MLP neurons of a small language model. Each row is named by its layer, matrix (gate and up: input weights; down: output weights) and neuron, and shows model dimensions 0-127. Each number is 50 + 12 x the weight over its row's rms, rounded and kept within 0 to 99. A neuron's up and down rows have the sign that makes its largest values positive.
After each neuron's rows, "fires after" lists the tokens most often just before its 100 highest values on Wikipedia text that the model never trained on; "fires on" lists the tokens most often at its 100 highest values on Wikipedia text that the model never trained on. A number after a token or word is its count.

L6.gate435:58 53 38 67 56 50 64 59 36 56 59 36 44 56 56 54 51 59 36 68 63 54 72 31 50 53 45 50 58 46 29 71 46 48 65 59 45 49 44 27 66 56 49 73 56 53 77 48 60 54 40 47 55 61 55 52 59 43 67 47 51 33 32 42 50 42 53 29 47 24 48 55 44 51 32 48 43 51 40 50 48 31 52 61 63 41 30 46 44 63 40 67 48 46 45 50 24 43 44 42 41 24 58 56 25 67 60 36 41 43 57 53 50 52 71 55 45 41 54 49 50 50 22 41 56 51 59 38
L6.up435:50 52 61 26 47 41 32 56 55 50 55 66 59 43 29 66 46 48 57 56 61 49 51 56 44 48 30 61 61 34 54 34 34 42 37 53 53 59 59 63 37 51 49 54 41 56 60 79 48 59 45 54 46 56 15 58 65 65 24 52 23 46 35 46 36 72 63 37 59 49 15 55 46 54 70 51 59 55 49 33 27 55 43 60 47 36 56 53 64 44 68 59 48 59 54 45 35 63 24 47 34 45 44 58 51 53 71 36 49 52 56 62 47 50 38 53 46 68 62 73 60 83 58 53 45 43 31 46
L6.down435:43 21 39 45 50 48 51 52 48 50 36 16 31 60 17 51 56 59 50 52 43 59 45 54 40 52 41 62 42 54 50 36 57 55 72 53 64 35 41 45 50 63 77 52 45 66 25 58 29 46 35 65 89 68 59 30 58 46 71 66 70 57 35 43 43 66 51 50 32 72 60 53 46 71 44 49 51 48 48 58 71 50 55 42 38 56 53 54 48 64 44 22 48 58 53 34 45 56 28 33 41 45 54 52 45 47 43 40 53 61 46 39 63 52 45 58 27 59 33 29 49 48 48 56 55 54 53 52
fires after: " /" 20, "om" 11, "i" 11, "oc" 4, "im" 4
fires on: " " 25, "qu" 17, " n" 10, "ot" 8, "ly" 5

L3.gate257:49 55 48 49 50 59 51 56 58 51 43 39 45 43 52 77 46 64 36 64 62 81 69 63 65 63 70 57 35 59 50 50 25 57 45 47 34 53 43 54 50 36 40 46 45 63 54 54 46 29 48 50 49 46 44 33 90 54 54 44 21 44 41 57 47 56 53 60 47 30 37 47 53 65 41 32 77 49 59 54 63 57 50 51 32 62 73 59 52 45 32 70 41 66 44 63 46 60 59 49 45 44 46 52 32 57 61 33 31 44 47 54 43 50 30 79 39 75 37 39 56 45 41 41 76 48 56 83
L3.up257:48 38 45 86 41 35 56 48 36 45 36 42 38 52 48 56 63 60 43 60 28 71 56 59 77 69 85 45 46 39 66 47 44 46 37 48 62 53 48 43 50 40 42 23 51 62 63 25 57 43 60 54 58 67 51 47 75 68 47 68 45 39 39 43 43 59 44 56 48 55 33 54 56 40 37 35 62 71 62 59 63 67 49 53 23 48 71 62 57 40 41 40 56 55 74 58 52 54 53 70 50 46 46 46 58 58 65 50 53 64 34 33 48 57 48 52 31 59 65 30 50 44 44 43 57 31 49 60
L3.down257:19 56 73 65 58 49 28 52 43 50 75 59 50 42 70 47 45 18 35 33 54 45 56 65 49 54 49 48 30 76 57 29 58 63 42 60 66 64 47 53 54 39 62 30 63 65 63 59 33 32 34 38 43 51 38 39 60 53 60 28 44 60 52 45 49 60 54 54 40 49 54 54 56 55 44 39 59 65 43 37 60 52 40 40 48 63 65 62 71 50 37 60 42 48 54 53 46 49 33 52 82 49 63 64 74 58 58 45 47 43 54 68 43 10 21 51 48 42 50 27 56 61 38 56 39 51 36 48
fires after: " |" 31, "." 13, "|" 11, ":" 6
fires on: " \"" 66, "gr" 10, " for" 8, "ade" 4

L6.gate190:61 60 48 43 67 52 36 51 52 49 29 55 64 36 34 52 61 58 66 60 47 55 31 52 49 59 34 52 50 41 45 60 70 49 49 59 32 56 48 78 48 41 59 54 47 45 61 54 49 38 36 40 57 56 59 53 57 56 09 50 53 53 37 45 44 53 47 51 48 67 46 41 49 29 48 60 35 35 51 49 39 51 40 61 35 44 76 58 49 63 47 61 70 43 60 51 46 51 52 51 48 42 44 54 63 33 32 50 53 63 26 49 49 89 41 36 66 23 32 70 49 65 56 48 65 59 67 35
L6.up190:54 55 56 46 41 47 60 63 45 51 43 45 25 46 63 78 64 60 50 63 37 74 53 43 39 56 51 40 74 49 33 72 46 49 74 65 56 49 54 49 63 65 38 40 33 55 41 42 57 43 43 67 66 76 42 59 84 61 35 39 43 56 51 44 41 70 47 51 58 51 40 38 45 56 71 20 46 42 28 62 53 55 64 62 75 42 60 61 62 50 66 33 58 47 76 53 55 51 45 52 36 40 51 56 51 44 42 40 53 30 46 53 50 53 19 64 34 45 45 58 49 50 44 56 51 56 65 37
L6.down190:49 57 45 33 38 67 53 38 49 43 44 66 39 38 36 56 46 56 59 72 42 74 50 46 51 48 35 53 66 50 47 40 48 35 41 71 52 67 51 40 60 58 66 42 48 50 53 72 41 48 55 52 58 36 29 64 56 41 65 54 40 49 54 57 41 56 41 62 67 41 74 28 50 68 42 67 49 62 44 30 41 38 59 41 55 40 46 61 65 49 72 81 66 58 37 38 55 73 23 46 55 51 54 43 44 49 37 48 55 47 50 48 36 40 48 79 71 55 40 62 51 26 37 59 61 41 47 44
fires after: "-" 20, " un" 18, " \"" 18, " (" 17, "–" 5
fires on: "p" 14, "n" 14, "c" 10, "s" 10, "g" 9, "l" 8

L6.gate572:53 61 64 73 54 55 38 44 49 43 52 47 32 73 44 62 25 42 48 70 52 36 66 43 47 53 53 55 46 60 45 53 58 31 60 51 28 42 57 44 63 63 40 56 60 44 76 60 52 45 48 49 55 42 74 53 57 49 78 48 64 30 67 28 64 47 53 52 34 45 55 33 54 37 33 65 60 54 50 66 41 36 85 63 54 47 49 11 60 54 50 47 68 58 68 50 30 49 58 34 31 56 22 42 49 52 20 53 52 55 48 50 39 44 38 43 46 55 56 64 43 27 43 38 47 45 59 53
L6.up572:44 36 34 41 50 46 59 57 45 27 41 35 50 41 53 57 53 48 40 55 60 46 55 40 61 41 42 72 54 63 46 19 24 67 44 61 46 47 46 27 59 52 55 35 59 59 15 49 58 74 46 79 70 52 59 71 33 58 56 47 51 57 37 47 41 49 51 37 46 25 72 46 46 40 47 51 38 32 59 66 68 60 49 58 59 59 72 59 46 50 53 29 59 53 59 61 56 60 71 45 42 74 71 74 54 38 49 45 49 30 56 49 53 31 52 67 49 30 57 62 27 56 61 53 41 33 56 49
L6.down572:43 36 47 77 44 25 48 26 47 47 40 45 45 55 53 77 40 57 45 51 64 47 34 45 58 48 55 47 69 65 45 67 74 38 46 63 48 50 69 56 70 36 48 50 43 67 43 37 39 61 46 35 38 58 60 35 62 47 72 46 59 67 56 28 47 57 62 35 31 46 38 25 54 44 52 61 52 59 46 43 79 42 81 45 53 74 37 42 55 52 45 50 41 45 48 67 53 21 54 21 65 44 51 52 40 63 43 45 44 59 55 43 54 61 66 51 64 41 56 55 53 66 47 25 53 35 31 53
fires after: "-" 23, " " 22, " S" 7, " H" 5, " V" 4, " +" 4
fires on: "8" 22, "7" 21, "row" 13, "6" 11, "9" 9, "old" 9

L3.gate23:42 46 48 58 56 44 49 45 34 36 45 39 56 62 74 59 37 55 55 61 61 46 63 73 44 35 65 74 60 43 45 48 66 41 53 41 57 46 59 34 53 66 59 63 30 53 69 59 19 58 49 30 19 44 26 24 31 57 39 68 39 53 40 49 50 79 66 49 44 37 53 83 55 43 57 46 41 58 53 40 58 56 49 57 30 45 42 52 55 58 47 51 66 41 54 55 57 45 26 43 49 37 44 35 47 70 66 36 66 52 50 51 45 59 45 43 69 37 40 74 45 47 53 69 30 42 60 63
L3.up23:63 56 57 50 57 43 59 50 44 37 47 48 69 51 62 67 49 54 52 41 75 43 58 75 33 52 48 68 57 60 51 60 44 39 68 43 57 53 53 45 33 54 57 57 65 32 52 51 30 65 43 46 60 49 38 56 39 58 50 78 52 45 34 52 60 61 55 53 45 31 44 68 55 64 72 59 19 54 49 37 53 69 48 51 37 57 44 36 59 59 35 39 46 48 51 62 53 43 34 45 39 47 40 42 50 65 43 31 58 29 36 49 40 54 52 32 62 44 42 75 42 72 51 43 30 41 47 56
L3.down23:47 46 78 53 66 53 56 55 53 43 48 66 58 41 43 17 55 27 42 39 54 65 64 72 64 52 66 57 46 59 58 62 43 47 28 56 41 77 46 43 35 42 57 50 54 59 39 65 50 44 33 38 45 32 35 63 39 37 42 43 53 54 42 40 58 56 54 61 29 67 46 35 46 46 58 62 50 38 56 58 50 54 51 47 60 48 22 65 64 48 56 53 48 51 75 43 68 64 42 47 57 35 40 45 73 54 37 42 16 57 62 50 55 45 35 46 58 49 53 47 42 40 69 58 52 52 45 60
fires after: " f" 11, " Sl" 10, " rem" 9, "z" 9, " S" 8, "l" 5
fires on: "av" 50, "ov" 50

L3.gate510:52 63 78 57 51 45 49 50 55 43 52 65 49 42 62 67 41 56 35 37 69 44 60 60 24 70 61 64 35 39 40 52 63 61 42 35 59 50 45 39 34 35 58 63 41 63 26 41 40 33 51 72 72 25 44 62 45 52 56 51 41 39 50 38 38 52 48 27 34 33 47 57 65 37 64 70 39 65 39 38 49 45 54 62 50 69 43 57 61 46 61 55 51 59 58 59 47 58 42 56 57 49 51 33 70 49 48 58 53 59 42 49 57 51 67 64 46 42 63 44 37 39 47 32 47 46 42 42
L3.up510:50 47 70 44 60 30 47 49 49 42 61 43 19 57 52 54 57 58 67 56 59 46 40 58 62 61 66 65 76 54 49 69 66 59 50 56 65 26 36 56 63 41 44 75 50 49 53 43 49 28 53 29 52 56 33 52 35 55 54 63 49 60 42 36 77 59 50 50 39 22 51 25 64 55 54 41 52 12 37 49 60 46 49 55 40 40 30 46 59 47 56 39 49 58 37 25 47 29 60 55 62 45 32 49 37 45 38 30 32 46 64 60 33 50 21 39 65 63 45 36 40 81 58 56 67 50 50 49
L3.down510:47 50 55 52 55 43 40 49 40 53 96 40 49 70 81 43 51 56 62 48 49 40 50 62 41 49 53 34 49 67 49 51 62 50 56 64 52 23 49 69 52 41 37 60 51 70 62 55 37 47 38 57 46 43 25 49 37 64 64 56 45 57 47 51 49 32 47 36 39 40 54 61 39 65 51 60 33 32 37 38 54 51 41 42 42 39 42 68 64 53 33 55 28 47 38 59 42 77 56 59 53 65 42 55 46 60 45 59 52 60 45 80 40 22 47 54 56 79 45 17 48 64 57 51 56 45 41 48
fires after: "\n" 69, ")\n" 23
fires on: "-" 100

L6.gate462:36 47 52 40 66 69 30 13 41 44 32 32 37 56 39 27 52 45 49 36 62 50 38 41 54 42 53 55 46 65 57 52 82 48 65 52 44 45 52 56 59 63 47 59 58 54 45 49 52 47 64 70 44 43 44 48 59 70 54 66 51 60 39 48 70 33 48 50 61 51 60 47 61 28 54 43 85 36 55 41 46 71 54 47 73 60 59 40 54 58 72 45 57 47 33 48 66 58 45 57 46 62 62 55 55 46 44 47 62 59 31 43 38 56 67 28 73 45 45 44 42 51 39 55 26 66 43 59
L6.up462:49 44 64 74 68 36 65 35 81 61 42 35 37 36 43 42 42 35 34 45 42 57 64 47 69 53 50 61 39 45 39 65 59 43 38 72 48 36 48 33 57 43 31 53 28 42 44 52 59 41 36 60 39 51 69 40 51 45 68 66 42 61 52 41 44 36 44 30 60 49 64 53 62 48 45 17 41 38 42 63 43 77 66 55 50 46 57 21 51 50 57 56 49 39 42 66 43 65 55 06 59 66 42 64 50 52 55 29 42 39 43 36 52 47 54 38 41 63 51 74 56 67 53 51 51 66 41 48
L6.down462:42 41 71 63 68 51 41 67 61 55 53 52 72 54 32 42 52 53 69 49 51 60 44 53 47 52 49 63 46 52 84 55 74 56 37 42 45 50 68 59 52 46 44 73 40 47 38 26 69 76 54 57 66 68 41 31 57 65 42 38 56 39 47 56 39 52 51 40 44 47 47 25 38 53 66 37 39 47 43 61 62 65 35 48 56 62 57 40 50 37 49 70 56 34 54 54 60 46 30 48 60 52 66 44 37 47 54 66 68 54 31 53 59 51 61 62 42 37 66 70 51 23 50 44 54 49 66 65
fires after: " t" 13, "rough" 8, "ient" 8, "augh" 8, " Gl" 7, " Bl" 6
fires on: "t" 32, "ific" 14, "ent" 10, "ou" 9, "i" 7, "ur" 5

L6.gate185:33 38 49 49 43 52 59 56 46 44 44 68 20 79 43 56 52 65 51 63 47 53 72 47 34 45 62 49 33 36 62 68 55 51 50 52 33 36 69 45 51 48 46 41 36 31 53 50 50 40 43 41 52 60 39 64 65 35 46 63 45 65 44 69 76 69 50 66 50 40 57 51 54 24 35 56 32 48 52 67 63 41 52 59 64 58 49 49 70 62 49 62 50 73 34 41 37 54 30 41 43 51 64 36 62 51 51 62 54 59 71 42 52 55 33 24 39 64 62 64 53 24 34 38 37 36 41 65
L6.up185:42 71 55 76 49 60 78 51 45 35 50 56 49 50 40 40 51 50 45 22 50 74 26 44 65 67 42 46 51 62 42 53 25 69 65 47 35 35 59 36 50 57 50 45 36 86 24 53 41 34 36 63 63 37 37 50 70 68 40 53 30 52 67 36 69 55 54 51 56 37 67 34 44 50 68 50 36 35 39 71 36 62 45 49 55 52 52 23 58 50 27 47 37 57 56 52 66 64 44 66 37 58 41 58 37 46 52 47 50 57 45 41 24 54 66 37 48 61 51 62 61 54 52 51 48 49 47 55
L6.down185:53 63 68 55 57 44 58 44 51 57 41 59 52 35 55 36 44 55 34 63 26 49 52 59 41 53 62 34 41 43 59 52 68 41 34 38 45 44 69 75 42 44 46 57 32 63 37 56 62 55 53 42 71 51 42 42 47 48 51 49 52 56 42 64 65 57 56 80 34 30 48 52 53 51 77 33 48 42 74 56 29 55 74 39 61 47 46 47 46 31 51 50 39 60 38 54 41 45 51 46 61 50 33 50 22 40 39 42 40 68 58 80 54 74 52 49 43 69 58 50 35 34 69 45 47 46 48 50
fires after: " m" 22, " pro" 12, "-" 10, " sp" 8, " C" 8, " e" 7
fires on: "y" 37, "te" 12, "eth" 12, "ect" 7, " (" 6, " Sy" 5

L6.gate27:51 42 34 27 31 47 29 37 46 47 54 55 72 65 41 62 57 55 44 56 46 54 49 58 45 49 50 57 47 38 43 41 56 42 78 46 50 59 51 61 32 41 64 42 45 38 44 53 56 43 29 43 51 44 51 68 57 66 40 46 58 81 32 48 46 84 53 37 67 59 44 37 33 48 71 52 33 56 46 50 50 53 45 59 33 44 85 55 51 41 47 62 57 55 49 50 50 65 49 71 36 32 64 44 53 36 43 51 42 45 36 48 56 61 53 46 33 45 52 60 54 33 74 70 66 51 69 54
L6.up27:58 34 45 69 35 51 34 59 31 45 55 51 55 73 53 41 53 71 21 35 26 73 41 61 42 54 54 53 42 61 36 62 31 44 61 52 31 45 30 67 36 43 49 31 58 46 41 42 50 66 42 33 38 58 37 57 49 58 49 43 43 47 36 54 40 63 49 52 59 52 34 26 42 55 59 49 12 50 21 59 40 40 35 37 43 62 51 54 59 56 52 53 50 47 31 48 44 58 58 57 55 51 59 46 67 62 37 68 44 36 29 62 39 53 41 43 49 59 58 57 49 25 51 46 60 56 64 66
L6.down27:58 74 66 40 50 50 48 54 42 42 86 59 44 35 64 34 55 40 69 48 38 52 47 45 57 50 70 39 58 53 57 39 60 59 48 24 68 37 58 47 53 61 44 41 39 41 72 42 24 53 60 44 64 57 74 49 39 40 55 38 31 55 45 58 44 45 45 75 61 39 64 62 65 73 49 67 41 44 35 51 67 56 64 68 75 44 43 48 34 55 49 46 38 37 62 42 33 58 51 48 33 58 49 65 53 59 44 46 52 38 59 33 50 39 50 36 26 67 55 43 48 39 53 58 27 47 42 50
fires after: " (" 58, " \"" 6, " is" 5, ".\n\n" 5
fires on: "w" 23, "f" 17, "l" 10, "In" 8, "-" 8, "c" 7

L3.gate319:65 61 44 44 23 70 41 47 56 69 56 52 61 50 39 53 41 47 46 47 48 48 64 64 45 52 51 35 56 47 18 52 33 40 35 44 40 73 54 58 35 41 57 49 45 40 40 74 39 38 64 70 47 47 59 52 46 59 44 45 58 24 60 59 54 34 44 44 53 43 18 30 35 40 31 54 32 74 64 36 39 49 52 45 43 55 64 56 78 46 14 65 52 38 59 69 35 53 32 58 39 49 48 60 49 52 36 45 48 52 47 30 81 58 48 75 43 31 45 56 53 49 73 40 27 56 37 63
L3.up319:40 59 54 41 78 54 31 35 67 56 47 39 51 46 42 58 42 46 48 26 35 56 46 64 58 50 38 39 35 51 47 35 54 48 35 45 56 50 40 42 42 36 45 35 52 38 36 60 52 54 59 41 41 53 47 53 62 57 59 55 31 61 48 32 57 46 51 44 51 49 58 53 49 37 53 69 54 42 47 42 52 74 41 46 45 41 46 45 50 38 56 57 46 72 59 65 59 72 52 49 74 57 30 38 55 71 54 25 62 45 64 66 60 51 52 38 76 48 53 77 52 42 68 72 48 43 40 45
L3.down319:51 80 54 62 53 52 71 60 19 63 63 46 53 52 79 61 58 67 53 55 49 50 45 61 49 59 55 60 46 55 32 46 48 38 52 65 76 48 54 46 45 41 68 32 33 45 42 39 70 47 29 48 26 46 47 47 45 63 41 58 56 61 46 52 35 41 44 46 55 49 55 38 45 44 41 69 32 48 74 60 48 78 81 45 52 46 58 38 53 36 29 42 51 62 36 49 28 48 24 50 33 50 36 45 47 52 39 61 43 72 59 61 41 38 45 58 76 62 50 67 61 33 54 55 57 68 48 29
fires after: "\n" 42, ")\n" 14, " mi" 5, "0" 5
fires on: "-" 61, "\n" 19, ")\n" 10, "\n\n" 5

L6.gate442:58 64 36 61 62 49 53 19 64 40 49 39 52 68 48 53 32 46 26 63 39 49 48 43 39 48 48 42 58 47 48 56 66 68 58 64 38 41 61 30 39 44 21 52 61 60 53 77 58 46 36 59 65 61 65 51 54 60 78 54 57 47 37 38 60 41 43 30 42 62 38 52 65 34 67 61 78 44 69 54 39 40 71 56 66 53 47 39 57 47 45 52 61 37 41 53 50 46 47 33 60 65 55 55 38 37 64 61 46 42 43 57 44 44 60 42 42 43 57 29 51 73 56 54 44 46 51 53
L6.up442:41 44 51 41 64 55 56 63 29 47 61 36 40 57 44 44 52 51 37 61 79 46 47 33 32 49 58 51 59 23 57 36 63 51 52 39 54 56 47 55 72 55 60 49 56 71 47 44 67 49 29 73 55 50 56 69 47 30 47 51 61 56 40 59 41 52 43 40 44 53 55 52 58 54 58 27 31 41 33 67 67 69 30 57 51 50 61 48 49 77 65 38 47 68 62 60 42 68 52 71 50 62 35 69 28 36 51 38 43 28 44 56 43 31 25 69 45 50 49 56 35 59 65 64 45 58 49 37
L6.down442:54 43 54 55 46 42 45 40 61 74 34 57 75 52 44 52 52 55 18 61 70 56 29 50 77 46 45 44 36 57 39 60 63 49 35 47 61 66 55 53 60 37 63 63 53 42 48 55 39 70 56 48 40 81 60 49 44 69 67 46 50 70 28 51 48 47 60 49 45 27 44 41 44 33 41 49 39 53 54 66 34 35 50 63 33 30 55 50 60 37 64 57 19 56 47 28 56 36 50 44 40 50 38 34 57 36 46 70 46 47 34 57 55 75 75 57 59 61 74 50 58 54 56 42 36 42 67 40
fires after: " " 39, "1" 18, " fin" 8, " mult" 5
fires on: "5" 15, "2" 13, "anc" 9, "9" 9, "3" 9

L6.gate91:59 53 59 71 51 32 56 56 56 39 48 45 42 52 36 46 52 54 36 45 60 55 54 38 75 39 83 72 54 39 62 44 68 48 51 65 63 58 32 49 66 48 65 55 64 29 62 31 45 41 28 39 51 54 63 51 58 45 65 40 54 72 50 57 52 42 52 41 55 43 46 69 20 59 59 40 42 33 36 49 48 38 51 47 61 53 33 41 52 26 51 78 61 36 46 51 54 41 54 62 21 42 57 51 32 34 56 53 37 62 38 46 47 63 72 44 58 56 30 55 59 52 56 55 46 45 48 67
L6.up91:26 48 45 89 57 45 25 57 58 50 37 51 51 49 48 48 66 51 56 47 63 44 43 52 52 47 40 79 49 63 66 23 45 65 31 41 30 41 35 53 42 38 56 50 68 72 60 67 48 60 45 43 51 55 38 55 51 37 55 39 41 40 40 68 70 48 46 68 61 36 52 54 21 58 63 50 75 30 36 42 28 60 49 40 49 45 37 29 25 73 54 62 43 45 34 43 43 51 35 66 76 42 29 69 33 64 59 55 57 46 56 46 59 58 54 44 54 38 37 22 70 54 35 47 62 44 61 57
L6.down91:46 46 54 43 74 31 48 43 32 47 51 66 44 60 50 52 39 46 51 49 43 62 54 30 50 46 76 64 39 39 51 70 58 48 50 40 61 47 65 64 71 58 51 41 39 28 38 48 59 49 52 43 69 50 61 49 72 35 49 67 58 48 62 41 34 46 54 49 85 60 58 58 69 35 62 57 47 56 40 22 63 22 41 35 38 52 61 21 49 48 46 33 64 49 45 46 44 44 47 52 53 38 33 45 62 60 52 62 41 20 71 48 51 55 59 44 47 60 55 64 27 74 56 66 50 58 53 47
fires after: "w" 16, " tra" 9, " w" 7, " sk" 6, "ew" 6, " Sw" 6
fires on: "in" 33, "ord" 8, "il" 8, "est" 8, "ing" 6

L3.gate158:58 67 56 58 46 57 61 51 66 75 50 47 57 71 44 50 72 65 53 85 49 37 54 60 41 72 64 73 49 52 29 65 49 32 48 73 58 60 30 47 45 56 49 29 46 68 54 38 60 34 36 59 48 51 41 54 34 40 58 49 49 39 51 45 50 40 31 46 34 57 65 67 54 43 51 54 60 61 37 42 37 40 56 44 37 53 46 71 66 43 16 44 63 43 34 57 36 49 49 39 63 57 43 44 40 73 26 45 25 31 47 28 43 54 50 68 61 42 37 38 25 65 61 38 69 50 65 52
L3.up158:40 49 37 56 44 61 63 43 49 43 40 39 56 55 53 79 61 41 60 37 64 53 45 52 50 56 47 57 54 49 73 57 47 49 32 52 62 35 65 41 55 41 36 67 45 53 60 35 73 50 54 41 57 45 50 54 42 63 61 68 45 22 57 34 54 56 43 56 50 44 32 51 59 46 41 55 42 58 64 33 42 54 50 51 47 49 27 48 37 62 59 43 54 75 68 27 40 58 24 46 55 43 36 72 48 45 45 43 54 47 63 52 44 57 56 58 36 21 60 54 35 45 60 36 64 38 20 39
L3.down158:42 54 64 47 65 54 47 38 54 35 77 47 41 66 65 41 32 77 54 48 56 47 44 50 38 58 45 58 47 62 54 61 65 47 56 54 65 32 34 65 51 59 45 78 24 55 43 50 55 30 53 39 59 56 53 75 51 54 50 55 36 38 53 57 53 61 52 34 40 50 54 35 48 51 43 42 37 24 46 42 37 66 34 47 26 53 55 34 61 64 45 48 73 50 68 72 34 55 42 53 31 46 72 60 44 46 43 56 65 49 55 51 39 03 43 58 33 72 51 44 57 38 48 44 30 49 51 46
fires after: "\n" 79, " G" 16
fires on: "-" 99

L3.gate33:24 61 59 67 49 55 57 44 50 56 51 70 39 39 45 55 50 67 54 46 39 53 48 61 24 59 39 47 49 48 43 35 64 48 57 50 65 43 45 39 52 59 28 45 59 66 56 41 35 47 43 67 24 40 46 74 58 36 53 68 42 28 64 59 53 49 53 65 45 40 51 43 49 33 48 54 71 72 60 50 27 65 34 73 37 32 46 51 38 59 55 51 71 58 59 62 46 78 57 60 50 48 58 46 58 59 49 37 40 49 39 18 48 50 49 36 61 48 10 51 55 63 67 53 55 45 28 55
L3.up33:57 88 53 48 66 62 30 48 51 36 50 73 49 56 43 47 50 53 40 60 70 69 41 53 54 46 49 51 40 48 59 45 61 54 57 18 45 47 75 48 53 35 44 44 49 42 41 45 54 42 28 50 40 47 51 24 39 60 59 57 50 51 46 43 36 79 42 62 45 41 50 30 46 32 48 38 29 45 66 63 27 57 46 34 38 27 38 60 54 40 43 44 45 66 38 50 37 46 44 66 44 61 50 57 37 59 78 54 48 44 44 54 70 52 57 38 22 68 43 56 39 64 22 53 59 35 70 50
L3.down33:46 57 51 44 55 59 42 31 59 21 28 58 60 51 52 73 50 59 49 56 52 59 24 45 66 45 57 65 48 38 55 60 37 43 55 53 42 58 64 50 59 07 29 34 42 34 35 59 51 33 45 48 64 66 38 66 17 64 59 75 43 49 36 59 72 38 55 38 43 45 47 19 30 44 60 45 29 49 64 43 39 73 42 54 46 33 51 58 61 62 60 36 60 60 43 54 61 55 68 54 63 43 49 53 40 54 67 62 59 57 43 48 81 76 30 36 60 65 51 43 42 40 26 53 46 44 54 35
fires after: " |" 19, " U" 9, "ir" 9, "field" 5, "g" 4, "S" 4
fires on: " Sw" 24, "gin" 11, ".S" 9, "reg" 9, " Con" 9

L6.gate534:72 33 33 45 45 40 39 50 58 59 48 30 48 42 44 50 80 59 46 67 47 71 35 28 57 48 47 62 42 40 53 55 38 34 40 57 55 54 34 57 43 50 63 45 61 55 41 65 56 56 68 49 48 22 48 57 52 54 44 50 32 43 57 32 60 61 47 55 57 58 56 62 50 54 66 59 38 64 29 42 52 58 29 45 50 62 59 46 35 54 53 57 62 27 53 64 56 59 56 69 27 41 30 42 47 35 52 23 45 43 60 50 59 57 54 61 58 46 49 74 53 53 78 49 72 61 69 52
L6.up534:41 32 43 29 57 55 49 68 47 60 53 38 65 46 18 35 43 51 69 37 49 53 34 55 64 66 49 53 39 47 28 53 39 40 60 45 58 54 46 49 38 26 56 51 68 43 40 45 89 51 60 49 59 51 51 38 72 63 58 74 59 32 60 40 61 57 58 56 39 57 44 38 69 45 41 46 45 42 65 47 76 61 22 39 37 52 37 68 71 38 66 78 49 37 64 51 57 57 62 63 43 64 61 31 46 46 56 38 54 51 24 44 52 57 24 48 54 57 72 36 50 47 46 57 57 54 44 66
L6.down534:54 30 53 38 56 49 40 47 36 53 56 48 48 50 61 65 30 47 54 44 60 36 50 54 61 49 52 70 53 65 40 39 54 52 58 54 55 46 64 46 50 47 50 34 41 57 51 33 40 50 63 64 31 55 51 34 59 41 60 33 35 35 53 44 33 37 44 36 67 44 48 48 69 45 75 57 36 28 47 67 42 82 65 39 52 38 32 45 36 70 39 41 36 57 47 50 44 42 25 36 54 56 81 52 50 47 58 50 71 30 64 47 61 56 70 38 40 57 65 36 43 48 41 49 33 50 34 62
fires after: " (" 52, "," 7, " \"" 5, " y" 4
fires on: "t" 16, "T" 16, "w" 8, "f" 8, "et" 7, "m" 6

L6.gate206:47 60 46 35 64 32 52 52 55 47 53 49 11 57 61 58 33 74 34 60 45 32 56 36 54 49 60 43 67 55 46 62 56 43 55 51 49 67 44 55 53 52 62 45 58 41 64 63 56 58 47 57 52 36 61 44 44 51 29 47 43 38 54 51 52 48 49 25 33 37 39 28 51 60 27 49 48 57 38 51 56 57 30 53 47 63 63 52 62 47 79 39 64 59 63 60 49 46 60 59 35 67 52 56 40 54 50 39 48 49 29 64 69 38 53 47 40 42 26 51 44 34 71 49 62 47 67 48
L6.up206:60 46 47 50 64 37 34 61 43 56 67 54 29 50 42 75 47 51 26 68 43 35 43 43 50 46 37 48 41 34 34 72 76 47 75 64 53 50 49 66 30 41 65 56 54 40 72 62 35 29 37 37 53 53 76 56 42 52 60 75 61 51 42 43 48 54 56 35 47 31 46 55 44 51 57 44 53 43 42 64 47 55 64 72 74 48 53 25 50 36 50 64 44 52 27 46 46 31 58 66 42 52 56 38 39 44 39 45 57 67 49 75 53 57 53 50 27 47 61 61 40 42 52 54 65 46 71 59
L6.down206:44 43 35 78 52 48 49 21 45 36 54 46 32 38 52 42 46 42 73 58 89 48 56 50 73 47 30 51 29 47 25 48 32 52 52 35 76 67 34 37 53 44 47 53 55 41 65 53 60 40 50 36 27 45 54 35 42 47 33 41 50 82 57 74 49 36 56 36 43 59 49 36 48 64 47 67 53 44 33 58 50 31 57 43 47 45 49 58 34 40 41 54 53 41 55 49 64 47 48 60 56 57 40 60 74 49 57 48 51 59 65 24 41 48 52 49 59 58 49 50 47 53 39 38 51 50 46 51
fires after: " " 82, "+" 9, " (" 5
fires on: "0" 69, "9" 10, "5" 10, " |" 5